config.toml
num_hidden_layers = 15
hidden_size = 256
num_attention_heads = 8
num_key_value_heads = 8
head_dim = 64
intermediate_size = 1024
vocab_size = 3913
hidden_act = "gelu"
norm = "layernorm"
norm_place = "pre"
norm_eps = 1e-06
positions = "rope"
rope_theta = 10000.0
rope_fraction = 0.25
qk_norm = false
attn_scale = 0.125
bias = "all"
tie_word_embeddings = false
parallel_block = true
init = "normal"
init_std_qkv = 0.0234
init_std_o = 0.0
init_std_up = 0.0234
init_std_down = 0.0
optimizer = "muon"
learning_rate = 0.00143
lr_mult_o = 4.0
beta1 = 0.93
lr_head = 0.00552
warmup_steps = 200
schedule = "wsd"
decay_fraction = 0.571
decay_shape = "linear"
final_lr_fraction = 0.1
batch_tokens = [65536, 131072, 262144, 524288]
max_seq_len = 512
doc_mask = false
train_tokens = 739800000
max_steps = 3390
dataset = "wikipedia_en"
MLP neurons of a small language model. Each row is named by its layer, matrix (up: input weights; down: output weights) and neuron, and shows model dimensions 0-95. Each number is 500 + 40 x the weight over its row's rms, rounded and kept within 0 to 999. Numbers have three digits each.
Before each neuron's rows, "fires on" lists the tokens most often at its 100 highest values on Wikipedia text that the model never trained on.

fires on: "all", "and", "ill", "ass", "ack", "in"
L3.up339:581523507508489439478555487482536509376432491421527524482498494444479472515517471543534535463522493483531529424429523517550563471423560568459543487418513475538487497500438426488440418544466490383531415457593435438483453464522503496525499503548525516539553515457478583469522511490434513494
L3.down339:483524511501536499563487557411493522477583549537533498515507618475502543490475506541513472459503477470539481493467534436495518461554552544447463479382482420471520510483503461472497475556467605517438427447495472500513528534525575530553489463465564440494546495552578504472448465494485519464

fires on: "L", "al", "l", "d", "g"
L8.up330:613522508467579509524510520466470472502553518517547456475490537484549444505452599518541474446501518502438507461451532480503453495504510511517527562515561429515480555540480508550461482484516495607480471434540489522460465556550472462503487514466515498512508503470440462505480455495458538444
L8.down330:471478516492533512434483435465439515538455478561546539493540446506522565449462559575442469535504489552504526476489532549450450491521474488452414467524535433464480570520543577581525496543567501465518557516616523547437467462550512565503507433496495451501538487515479487546501442512540471449

fires on: ".", "ri"
L5.up568:537521486499479479504564425527473563517463565498521495523522462495466529509578489508505514582519576490546516452505487472499529533509455491480453473455471477546543448512544563496504554479473561487463504470463520479468539487544490484540599502431466507533451452543538469529473522543546448487
L5.down568:512554478431519530574471451419502462498535500499529499546438493545537516485543572514546557517462497507456460524509491490578511513482466485517426478521470500503440429473493508497448519522431445482539488469506500501488436517423624582554487488599433515483497522506509581517578544490500517537

fires on: " le", "ard", "e", "re", "ar", "a"
L3.up809:450481511476430499476473473531430473549450502485473489513484469540432527445537465431503497525487526507439523490560612506474456434511495443548507519513455443476462427465504477476440457507438493542514552447476511548482589564513460492475546503504516469506512540578487456471521519511481432494
L3.down809:453572480481463478541499563419473477598435470524446493514483510501484442431484507476488483467510499410502564526542476478493499496475532519535501468506523499408514422553484459469467503530504544515514407533502550464467497479484512464523550500541554446514492544480502530541508540557470470535

fires on: " be", " c", " Be", " C", "b", " st"
L10.up109:378521469417582526591525479478533576507501456409471482511540554501474509463436435527517546518521498556434509518557426518496573482549495501544545475488483567497510494545527540525471518515509526594507550541545502461463553543533561506487487413538458485482475508535492434535499547471468453516
L10.down109:409454526561543465576497448506504534517477480548495564417540540488553487517473447460531517530528546519513549487477523479501504492435516482502508467493571497543480477490555564426467477500567493599486458529525408475502563524496527535564452521549438505516469399496450450527551516490470511496

fires on: " re", " prot", " rest", " reb", "t"
L3.up62:525469485468457558492479527472472510498488504549485516531548463530467449508454560454490524518525487532519459570503529506511448461484513491435459485502452623504480564544520555510459517494516542451464559451539540573482510482485474450451479540541494490442505419527490497518550509502509525477
L3.down62:443496513434456540459577525454526451521523443469448525484482459579493447527494486471490481548599518525512492589522520505413455483471420474501490544557501505489491509470477520564430495468507511421484538477494494491500493464542531494531430472506504452502511515530476502485518549484472476500

fires on: " over", "igh", " For", "f", "omin", "ort"
L3.up357:489522439516530532525478517562574441442496482472426493432483500533498494517556476448569539508597605453530537464538480530569501511471499560517390566507481381459471524457526478527520486459500516461539448433531460516543506485520461463556477519489438518484434592498503551474456509450497490505
L3.down357:488520463481583470500484596498580475458520480489435550471445491520466511495481480475484524506514561507503488553506449513530519538444491554510465567511488500491486541484510519539479470502472488461517475507479443483544616519495467562514573483454501477450501493589496423535475549441447439502

fires on: " by", ":", " and", "N", " in", "a"
L11.up844:552527508538519444535531451504460530497465555501489563515520547486464517516535536495449486452471544512465502490494482619546487579457493515481510528515541583433505441568475461477464493481520520529510516469500500501520461466535423453535522460529491476504424566540517437463517488561497485422
L11.down844:487534511438488536471532524497506490515488497501414429537493445476550412479492491466469532521480407531526542527537519479527476448438528540463471465541512461507530521427512508540504585487464481470488563515501479459505531534448555554533487478536511536493494479560479547526576504477482560525

fires on: " a", "ance", "ing", "ion", "es", "age"
L10.up853:442478442477480482483480452432477509516441541513499510559505490488526448562513471501525504490525506482564538507504478498466466521473507521414459454493424513572492556465422507444492499518446537531523498496526560550556398462475459493481549486481495488509602514458473481482606470471528509412
L10.down853:469501502493510486497429486516516468416498571487451504515544515474482566494494500464485521487558542476464436528501537591527510459433463495489521445499519502496429475502482562526487467490512517440545391532554544518459515475518506526499506485466543441561537493557464423520445476511545457504

fires on: " ", " the", " or", "i", "-", " and"
L10.up898:508513561494549486508473445501475509468513474466491505539494468479569543551509523543468572436487505469511506482490573540514412499539481479495453643469532404497446511536566533536551506536467529515433529491467535526572515496446436473485516476435493503465504485559514373501433525514517484557
L10.down898:522483490530488476541459450532542453494535544474534498496528484554491535541486581494497474452456469421547533560484457528461498484539461466512470527535487515474548467542536465481476513491521507542513474506421396507613515522505528570531594451412530533478525492538408496478483534465554468586

fires on: " V", " in", " with", " of", " Don", " G"
L11.up47:461454439478548488595511550510535497482443487557468528503491452482527485471515439469512407482457457464566560488468449563413430516513593583507536394482479510529501521513492480516570388475470449462479576481496528448489448548519484524484497406594503552529474522489566482499578441555545465502
L11.down47:487503501507469507462484500525506552546553448426482495530416501501527409405450506415404554474527581524514486505437489520507535487542497542497525568507470470540486520488520517529563483550496513462505440542499510536522472482544560443516507554457527472522535507486475500434515532487473490536

fires on: "\n", " D", "4", "b", "p"
L10.up580:486534489595459519547444504536501523560438486530490504504491521503515462519427442511457486517515510491502458473519520511476490510583518555474543446521463493453550497494597459534542485507500508541472508522433428481488509522608605503575474538443573465410504526523468520500451523476429505396
L10.down580:499482435478574499467568472506486464475465539504443492446553518480560593494463571545476517458505506467494502479554539483585467515529506513472469468550566422515485516499540513534528447554438399548512476447505532533429557496519475468453546500496580486536456514487523584453535508508484456547

fires on: "il", "al", "oon", "el", "l", " Mal"
L5.up422:503485542568453469470514474532426462492578458482491504494496441479485519528524504518518517466565501435481550454499432494567512484482484479553522467485496404531478545532524474559440517467536462522518545520497488566525453539541438479582481462456469565578514517464429477506493419550481491443
L5.down422:447504457478504485521556486542456483484489498475520432466532558462492495469481543483543513607523471444502507553438448487448474472507511456473484541434409474493522569569458458494441442417564457583483442498471470508499466517565564515476552499549506519491506433475462477496540448493457502512

fires on: " "
L7.up646:499470535507571515507504484472494574553405468509449529577483443442546480639487525499541529535455500487423533453477456557501563469521472523533483462508521508493501584521499541489464548544538545560551478482514466495500504524511418566530502476493455534551520474434485440473455490470537416543
L7.down646:424456517480493550560467539465584394522427506511519502465480527511452437441475542429474470436545356543536550529504562531498452433439487503458521499483597501564511498494515498551587492484505469439497581440508480567439549474516453540541554537534472422482546449514507541442500456489508529547

fires on: "he", "l", ".", "ac", "L", " L"
L7.up177:436364462490519492543457480519472522523460573504535514512552462454536544426547481445497563565541489474481464488494526522546451515573562478521519475501455613481521492488435608534482567573467550421504502497524427530468545493508504498469514474495508506481441405486527440463478532542516499517
L7.down177:444552485500588506450542521508504455391555535482398423505486543497525455487466488482484524466478484482474470470516541540565541472463529535486457522537503475514479437513440488520498476418495484547496473513523494482456461474485586481553506459525532490455401455553456563461435521530547477544

fires on: "ip", "ap", "oun", "p", "ep", " cap"
L3.up604:538478483476476529506496516477500470489445482537487481497453559503528508532595459484556537506476473472512524472434546495481541550415499469558584441507446485610515496539520517444504510501460487484418537511492467525443490496497511483476539409444547497527515445513502494544436481608515430462
L3.down604:559537478538555455494553528568532507493490478482450439494569458451542492518513530478550460435562468483517492489462525507544524518555444454458526485519539469585512482524488459459500491474465490459450451513501527457491482530470497449509516413517620562516505430560458499527465475483458480468

fires on: "m", "ess", "ass", "at", "and", "ed"
L5.up34:512429566518454477456581496489491500463484542396480537487512454526490498534532462583500513505536500557492454491521432495486517480542500557529509608483482407548459548540513434474454456525500508486569472532548505470441466503504494548428496516512540538520507464536458561525542470556508465563
L5.down34:513493423504460468557415526448505523512504493577510517480508522592491526501498503473563517495497554431517484476456462466583516405469525435473586465504497482529488450577493420511530472446466500480508489497523532497520465520480424472496470472530479534487514452411557478482511431425508543537

fires on: " career", "–", "ent"
L5.up13:485486417530509556517553513478517495542510508538444494503483496486499557461379500499461509524528485485546523541479452445476482522482486476456548504480519508468391501496460497523540532507517587492579574520518594529467523474456463502545455499485519513508463399496533474524522501451489565455
L5.down13:509466491509464508567532463496504512504518566507461478522537534470511446552516488480480507510550479510562484466526436539518475513523475451472443445569493504470421484463546492547514560475540555516537527566511524530462487502450461491532443530550524494478428467485474540502480574425547585526

fires on: "o", "e", "te", "u", "re"
L8.up972:548438479500463528522523496475532471491460556532498502468477490504494507522555533427457516466528577536492456454490512528525515476406576505566467486472500523551435525465569518449506473474446565513476466432488457513565530567513472495485528496519487498550462475470459473524498435557510483561
L8.down972:400513560452504446489532509551584490466491499461495505544451544534481531483393531478470452483548491574433444457529464545487524512512464567413549515521525522499475437518531450512482458534466501464530530583522554565421465550478476525490533495521501556378488494560430540485521530588558485537

fires on: " a", "J", "S", " H", " A"
L11.up170:468494486582490506516519481501477444512553454532507520501610413486459582474519482488516533493527534462414527470537593508508527472523544499504549472478418482519487459428492463561417542533605462497485447550457496471438505519502539527521528507540474472542438576543441494457561501493517504426
L11.down170:488498509522510508460537486451510567440498427441513483493425582432546515554477521435518497527438478505531541453539491498467414513557475462471472410529489560423527513532493445475509504462496470466491517485525500463533512501511503467509429510483549444495523539512522464496525504482508465518

fires on: " in", " n", "id", "ent", "ond", "n"
L8.up301:479458480560483594498459525526467457537491546494499480462450486507529518579478460558501555483504566541515518453456455539517530559518563443454486519509567449477443501500554506474490439487497548521487501476499536467486518537503461514609554463519442538561469543492522498538472504427491504435
L8.down301:513464519542480451464500478526524535443444524542463507496549499476491529461510493489456380523517465435564452445483512554521510455527473555515490455484432455529515511450565411544489540459517528528475560511435467504421526486468501507557468521525500533477516414489507461498539486521500641522

fires on: " H", " l", "s", "om"
L11.up10:466467478521563508505539512485454512481522468505544453491576585502521515499521479476524501539518521515536542477388449575519467499465523446532463404468505431535534551494461479498558485454566504503520513508461469528535556448432522511467564493524481550416487485536512467574466451497488502529
L11.down10:458557503448470487512509582504489457558452563533501495477535441500492570477452518508468512523505463526466499529534474526484534504528415500524503503519538475470455479389517468486455482559453468461480478513543510469494458555441519539496450505450554461495491508424497540570462574501502537442

fires on: "r", " viol", " str"
L5.up763:478519602436520533548456496559469532515476500460469468551501487536552480439510518519502534444448479523485511508532421476525480492553501517521511533513521451502514524472447550516498523487523515550517466486472417527546554483547548498488496560524413493539526499512557486482486470533534462495
L5.down763:542568601511433523495559546495543534483457517512460506476492500532486527505541546516502490472468467508524471492470481465502480494472499486455393564589548516527488440468460477507573525479561477400545460486566484545529501595489523479438516614519509524525554478500552492529483538424551492534

fires on: " H", "j", " F", "ol", "og", "ij"
L12.up740:452506585493519510520442534531479472567536499584455505490482509515483590478448513484467510534481461471523472490383493489480540481579559494514484491520517498503477484499398467558483537537475516434504530465558503452465478519453486429502541453526500446525516433421520478578519505516540404540
L12.down740:504525478487499554560488474510514535478487432459542466510519464539436552571497407493528524468515474507439453418463492488526482517482505514526516543472572543468581504518530498502537498482531465550608464471495451474477579495483543486559497491507512547526507549469456482466488495527542482479

fires on: " ", " of", " in", " r", ".", " along"
L11.up2:534455547514508508506526563487490493489465537501471523491524496510477411583523442451521504528461510500503518411492470502515425454441466608484538458482517482449483451531489530477499480482505529462518466400440526511531554501493549467460547413513536514489525546444555503495532451514504485513
L11.down2:482505404462497502510506512493560513539485434513435498518438489441501532518444524436459493500498446525544475526533496533535516457514586482559544534413505523516541598529513480563567461469487489518527486571465460504473560492448461538497476539499497481446488482547549541408433472491464456546

fires on: "ter", "ow", "ud", "s", "iz", "ur"
L3.up377:471504533540467557514469487460442568535501476525456454464518516538515498519535455407536461529493500506403506521514489469455556504501503519445470426610527481458476505514444502510510490507484444495486568488537445512488435596491459474520504490470544551561497522506517467514533459540538514482
L3.down377:517500515487499461536515497495572538466505518476455513485503495463489499444521533461409560541452445512509472531473481460504354464437513493479562480435508548507607531488594461448528485526456537509453531570469439438532463390520503537510488457524433479457563485497523516496515551536502459536

fires on: "ib", "ay", "an", " way", "r", "re"
L3.up897:460451509539511507479531446488496518508487506472471541499491522399473488436549448462515581547508486550568507541471459378482469486478470478456483537469476520619486446437438486480512434504503535549491549481538522487450511473390446513550470536570477559437486510469504588493536525548440509405
L3.down897:493435517528538497498479439511471551481439538507445470488556467439421469497518553542464539467505479540475507517492459566490462549487475510491531535497545578525480530540501503519572501555491557458459490492532541438544523439476500483537480480543526511495501504490497533497420509462427493467

fires on: "é", " de", "ot", "ign", "'", "est"
L3.up1001:530533552539496494503586510518484472449505524524414528575456493536490436471525497462492526483518493434532483483540458454553494536485565474543482545540488493482500546483459512463417539429454537427488520475521487484482425518492455481548482466522468519530449443513481438550545510544530522489
L3.down1001:430557499446429524528551473514488493506485529488469524561439634535527456500473469468470469503503494496506508552554530542524461507498512514473464591492498535485536449473493519481536475426384475491458524504482507480546424499502510426620522384561438544501528488522492532510467477486504490489

fires on: " and", " for", ",", " &", " like", "it"
L7.up940:503431492452512533505489504508476478533419541529527542560503499492455520496528514484494464489486573592484611466478493496541533470425477485598513527498513458481451538495506471478491567556514416508527484521482480491489489574546502497524528531493490566578484435477512558474515503517490501469
L7.down940:565558580543547484442486537488546524471523516490566436522408492432554510455543514449486475461546486528523473465477522494513454476512521526473535461448470491443495477505458499500536470435536548465528476485478531520493515494430497531568534473487430454504546550480457420512454462440480517487

fires on: "0", "2", "3", " was", " a"
L12.up718:503454474425592539528501527490526489513443497492567501424502471497544517460498508556473508486538499492498522452522458465485491538471462443524469468560529507521437517512415476504520511532469514525488541524507451517464453539467485477491503497501498515515454500434509468621540517366462476444
L12.down718:510466522557569505479513560542530473504561505505485519488593444523499547557511557485490537520470549488445464536408484518454537535493536482530493460576412461551442493549536502472419501544487451490494547530465463572504579452487445523504439433410494486508582537522465490481557483548510511493

fires on: ":", "b", " each", " of", "ind", " rec"
L7.up241:570532509449544506545502576431483501495487467457525470509529577461437478469511436474577504572449545509511471455523490524442467524500479500507511561519545480546550575434463539510397522494434497529487526555487519429472482460522503476592542523527455464496466546508530521542504465462487464418
L7.down241:419540435526475428501495468502514514492521475500541445478468414501516561503414547495442486477512550553481454496460442473572546518562536527530529486431492477434564407566513534452583497450441486450503502458488512591572497476528521507490460472478460485509481460527430493478519477483532558622

fires on: " Re", "re", "y", "ap", "e"
L3.up560:532462464467480516456469549440521494487473566542447528500501482468526483545462588473489509505456529513461468480563470471492623472485472485571542524449500509451557492501490494508551474556487564491520504496520564519484487533451515429471466501519463462583414543548461442536539492465601505477
L3.down560:473510477523521508564531482473549522542441477523473482501533531502483470506452502438530591558445531527474385484479520457454479457482455462487485470446486520449493509496506487553492440505499443442525558560513562503490459520487486507471482475491533439497493483556487487493542502543516514520

fires on: " ", " v", " in", "ib"
L9.up412:581474512483462533522544526494531479517530520493435466447472556538487451542489534464517526413460483520556506486555544499463520460553469614534477546486496536506498474561506479512482412498500495596511525476536495434488516441448481454457569484511532505542604542479468436592495506476534517490
L9.down412:511448505569538497465482523630533498519473569532500486521495468484487462524474510522472574481453460461501518619528503556514488519529502559438549561458564459507529481497472506505446437497545490479487487496446493532458490544525549545459468524477517516509453518517493479447511485492479513469

fires on: " m", " in", " who", " h", "ian", " the"
L10.up803:470490530501559520471500479506502511456491484419517472496480466480484480461480496473409535467540521443489481557509495462477456435497546463515554496474409479488497458487476483638462540541473530469471576435473444445458503450513530511558519481473515427500514459547544526526472543517522517528
L10.down803:503492412540536499507546484484455467530452501488502474470450566558526502510475522503470494437482514577498529487548521564488517528496373466502532467459549412550516471443458444430570527491501521488471540476522395529487512453469474453512522537481487506519433464487436565500489498523502507460

fires on: "un", "ol", "u", "ile", "stit", "ure"
L3.up572:498475524535505560463495511541501485485458551570501496460526513503435493521509533505499454470562458502431496469519539496490504518506511466533587496579487486574518539420542468441497559529550470511505486510534502479506536502494482548465473478513506565535545527473524569435523471521498477434
L3.down572:489525483449498493530498450503507514506434505523542549443487564473558461484548530573405464519489508584476554490475531486542530468506497464515521478476412476577536440573490491442473441563485452525522465479525511528535456523529473484509428541540426544516500474501530523440466460505503517432

fires on: "2", "1", "3", "8", "-", "0"
L10.up495:489519472483487506438556540543544467491476580427597530413526458435514465553505500483499529479539467479516480490450497460501433542518433491476477529552505537564463548457527479522465515478430424551455514580447466512517445518454501509477577535493535532486550504541436522590555540495454472481
L10.down495:517456536554476539507561497476520458551468482431489546535530453508513498498476461492485513513464470534562507462457523486498577533509554556506450505549481529516530465477451517523376521464488553485466504484497550535512559537479526557522570466499561503541465485515520497443455471486478469553

fires on: " f", " ", " F", "ic", "ec"
L11.up246:481466430575525374471529516503567538505532556498451533442528471509504449544495492497500533508456498556466551485504479504529425491440469463467560556532503467527530507512521528528527544467505532539448496468489514404496508570524495520546427502509478507506493506528485502541459436509486432432
L11.down246:521454506488473508514476484537471449457486505479557514521461485552506530508544527481456433471545527514450508443533544532510461507452466474470433463440595495540434522455462489544445533519523490468539543570459456491493484453507480495501558597429508471475420550451592529460477501538529507499

fires on: "i", "u", "a", "l", "ur"
L5.up768:518507451462482471510370519530559510467493495464555490567493470593458438531570516481491466472519498522468465478482498578461506509597435567460544480467520430498478552496528450452463473436523576506549526516496478565576519530537440521574465380525444496486492551479449519446533502438529526451
L5.down768:463513509510519465530455504554433555535502475493519511513616525453513607493513497448481522429538518403569494400468515460465500502521510517481509505515511537532471523482475460521468439445526560494482520519574487532608510502427525460507544528538472473537500470452540550487495518470512581465

fires on: "ra", "l", " who", " fl", "ol"
L5.up147:495490531501456510477427537576499483505392483558520471548495465519602482513513484531492521523478576471602515553542462481552443394409472498534482484522578590459486450500451510460497490527451563458474470506513469545490454530572514473509458529460479446457503517559496470494549560519504465515
L5.down147:545484528513467455433541516432468499538551487464498506528403496543414477473516437601495504505549515578488480499500519498501505512523512479543510514574480430561444519505496563489558407513539470505497529508547474445524563500465475563475532533512426540486398554487457545523554444523466474495

fires on: "s", " their", " its", "ur", "a"
L5.up577:445476496524516529526516516496544502452512506440533492521507482463581493505462490469503416508417452525487495418555458519466559496579467533530494474471481435481459526557555482478541487503497563500579592531533566457480508470480447548503537472517507447471530505479514448512483464442527497451
L5.down577:487460492538516525505492413409551420491514578522494548463510485474504489594495522550521513482518454490483494551464455520464449498518487525527484491627480521500505438433472422468469414557559466571515487438528519491454543533476480482438514442531510463394518538473512519519525503510473473512

fires on: "o", "-", "ro", "io", "í", " "
L11.up1008:582492558471511498510536463497466479458507528485481495443524544560518414475487483509544555388463509521462532516458503557538483491481472554485425482431585528549561632479499519516511486480565484514471539566512578421587495527528513442502509491505524440466481515516418466521470522454465447531
L11.down1008:487432491526508434442519546553465520489476464488523497504510564491499429594461532544499456496569464408532467506481496514520508469487514492527475532489520475520488539512520481445538545551463518459507473445470480504517392560501535518538533457429491473508559591492490581453496544504572501490

fires on: "ra", "u", "of", "te", "a"
L5.up1009:557496485522462539500499473487535537531339475481497511554433459420512522506504507476480559513438489490464527470486482508570500543455495417491519485477434558495452473481592506494518506465625491549484493453556513479489458456531534501534484465512550499545449502515546492598537430502510459488
L5.down1009:511491512410516483444584516485571543506480533488529477423519520495473506539520524481467465515472498497539519549544489531548530530548492516473443486505470496477484496509470543512456524477462511537414498522539523564538499648508521498535594544440528538376500513512459522483539478489501496487

fires on: ".", "p", " ", " |"
L8.up233:533480494440530551505497561489503564430498518522480488499457442584532468531540462461483490538515518505534551499487530491494461495533475556501541545506500624488504430536544471486537528504525528415460473563499527463505521433525558464459524494448459547459441507520510480537497562595559442414
L8.down233:476494488517499416469497462542577530529536537551576507500584538527463506430468540496544555447515461505438503488497496591519544503499471467496437532529408507541474554483525512500423471484493445497499513510482525518461491499486555460528447522498516504495392489464508547451497499468506488558

fires on: ",", " in", " and", " to", " as"
L12.up7:561394470503565431430515478485516513494448508453491515489401554472494521482475460507494484499578505511489503508461478535560512477470496472526527469524534539556473543551517501560392512497508517454462550533475473508460471501581558463562541468508497562567516517501518506456564502452542499495
L12.down7:507468440503458520483496476486496542420522507486507447436491430498429479515524486548517465478497496497440449447489485443503495505542504509480507457508466443533483500410489513481543475436523414501543503527463522482568562473465524533478528522553502448452455541458403527520449425538503483516

fires on: "al", "yl", "ph", "ellow", " bel", "l"
L5.up940:495479499479505467494471506385446371539528532512546471505536460506568514512538481450539522470444565453520532458473451474549473522494493524480566510560468490495462584507503571466482540490627526503499462471571464474531481466510506458521404526412513574506528518476497529515521466544533468445
L5.down940:470484513512516463554568449507524480543512476558597535541569473476520535452527559452510504574496456479605441556487504506520461518522432516454518542471470398510519524478464449542515523509536471515462468469488497505462531461561501450485471485488423502452483516527500493487549472489529499494

fires on: "ing", " the", " C", " c", "c", " w"
L10.up90:474574419466553498538494537455512530524466467469481472437539469537494468554474467442571494516447534545456509527505460498514545516524478472491480501468523616499446475487500518530485496446495456507507529460486534512432487417530507459490557473528471501522525498611507519521502534538507444531
L10.down90:471477495545580474492505484581500507486510522482482468575461557510489536501474566430425564482471465546553492525512489459495472543441553539494512543483536488533519473513477526520511556526500500486542464507570448477567492550477506517485439554544528469468501448518498468468596488553545542401

fires on: "ig", " qu", "or", "ic", "r", "l"
L5.up787:530523537564507602453518474533475490444508482502516465589514520447536432482451512472545541540460528562563502481524515558499498492511542494461470594427570470454489533505502444512537538542502521470525440460494457545512465467493512535480479479462518468481509509562478488527537489480513455475
L5.down787:407459418491582491522510561481521484483531595486454414484494534541568576487484525441448546506470533505450541516501505513479563487529469482478490436519485479483472508596434434486464518505497399475479472494533528557523484517464489414480517501477507490526493494523528474487496535486448547525

fires on: " Rep", " dep", " not", "ep", "bor"
L3.up769:490505465472550531512467551537487508460563549513422550602505491475490463525558501497529446389462506541580485429472532459431456489520511525457515456441489487505509470578442522474487494591448531455516543539479516487486471428561524507514401507535469366477511484397532553491466517465526546490
L3.down769:493510491513529607562525519501491523530541437508517550556490519527565524482497513424484491470498521479531476550512513473424536497513466477553571437474524548557451510552505554478463503512456508503514473495495526495557457518507536526509397493546545427474459474505484478462460498536452480476

fires on: " "
L11.up774:457532468530429476627544511433514590442480481505474482485449529502474453537458500436514506448509559482461557533503489517509468441529485618458484496436559500450435477562457536451474488465519519500503533473502497510517520499509539504556467562472502525453616478520555433476450509495470409536
L11.down774:523467560503576497520493514586524465445481555481532518533475460518532507480455472489460508499483382546493482504544597541580485484443530485528459507511572481464480527462520454518510425389492526477467509529481477505505475469486489532454532497544483484489474490418597528461551415554508451470

fires on: "ad", ":", "am", "art", "ar", "r"
L8.up421:485531493477521563598509486469546485567528450516471547510487507470479499454553458569548523504527480494484477474473458489474490484431586426550517570517561458469464542478420481464556470514551532479518510446463441504482468462564614419540517512485507491536555487451540505408527455449497473473
L8.down421:562526488446509513462523552483441470533453577496501479538519496483489558509574541515488565508590531528478528516433509403552468513472423450484404472544475551418464540529466479533465474488489471481506452500524500511448473478497456477504454557609502472456480450499544561524466515496569470459

fires on: "a", "u", "o", "i", "ard"
L8.up408:417485521457442533444437457517558560478425454464486568514485524531437487400556536488522558467438497487446525397507545528549490523508500521503512596448480423556480524510572513461457483475494542557539500542526475539476475506532448524507539435517558448501506539451499495443545489467474515489
L8.down408:560488515470524519513445632464488506560487526532505499476466422499524492473448537518410545486540472460458476533526491481464505428485501423442542469463491518497484507549493507504540492513455497444460537516500584554500505587529572452569580516510493494501492512505526507513484523468507515490

fires on: "st", "en", " kn", "ac", "ot", "e"
L5.up890:563450470462535457566515488558444535463504519512526483522466455541500440442489448518468498526473443503492563479524438492519490535409471434556487533494481503468479519526504494544447568540553569489517497540452493465503427468530497544439514556484386541497450485521478546526516508525465475476
L5.down890:527474493500473473473568516533485528477517475505537457430496506497504531442475547542488404474533525476484413479461388542461426467460523484500475519512512462445458491474500481485518479510494568404480506506451570462428447530553478533463506538475446449574442551460555566557487496508504487572

fires on: "t", "ions", "ct", "h", "ight", "ment"
L3.up757:529469480489511548545567490412535613470472496492528539515567402510501538495476469457515530519536513463496505487437463527469563455484499513498552501471384472490561501453547509482569482512575464587484506531488555445457433492475499488507486590463488544473536515444434525551523475464499528543
L3.down757:495568469486480460548496556538464468458483508492442506444563560537502490479544436500424524505477465510494545528487556482541444558481504460461496491448527515452495559488484510575518480507500472472536470479450458472480561493528470536518471524430530468618518440556486509587461513594537523474

fires on: "l", " l", "ot", "ab", "ra", "ap"
L3.up471:525495487550496496492579495523504506493461520500513476484560487526476525472430538492493482476511596488555531545479480486508498497507484468565454512438562570508510497518483599554465439467538546523474538458484504560522435471577472509539499468471524421482485454497480424468545480491537453480
L3.down471:439495530482472480521575463453480454515475579519495464462486586459494474532466446539513446530465525517573435501428540483557505468527462454539493473553526479500523464504513522513510458502522495508415464506603570531539464485471545502462500470538458491552487482540524469473521510548485512552

fires on: "e", " A", " E", " a", " e", "ne"
L11.up1016:557539480547503531493478494501451521414512506470531441529584467554484535507552435510453495472518526625493551488575556523525525487493524530527414496460452523525506433513497423525484545545469494507488460472546423530537510470556561464521516486463452473461481529483507467494541453503440471516
L11.down1016:477478498541486522506543447521438488490435514477485508551442569488442455510488515509467452568509426509412508507495470532470438531564440553445520462493455550463500536463476588452469518513499533515494466550510596521478457628557499497469455480513536503499459504554512492582507416479501524485

fires on: "b", "w", "W", "h", "eb", "uf"
L5.up405:470505462489570517514534514500501495500484488521528549479449485566494507456494529512540576465571580476501440559411466517560504515477510539614426503615516490447570478501509615508473499610541567558478498489469507462496481528545552404465547502460543521499491451556503457509526477488514523526
L5.down405:472497395456513503503518444551598556560487467509485515505494524507513527437498496526517455495559498479473521545455514490478457518524523558484450429427516496498513551476533525531477496538577510489518491575496499476540499503433472453468494482510532589480422463480517370467495451465502513529

fires on: "ing", "way", "ion", "ation", "ed", "ations"
L3.up962:484493489503579459552555518485496593521498461471486558495548484461480485515521465495537550532509461538491459534458434557451473461481491490470531544515463490513468566517459534457526452533423552450520466500568546516419430474527449455439499522440457501470515461490448469464565503446459456420
L3.down962:521599504509436580547393479501535504494571478514525521438499532474497509466471492478488504470498512474506533514436517525475468516579499553476503553564549433543507544494468492474507537547524397442561502483447563494570514513510538548448443499535524437527471519516507507492551470524565470519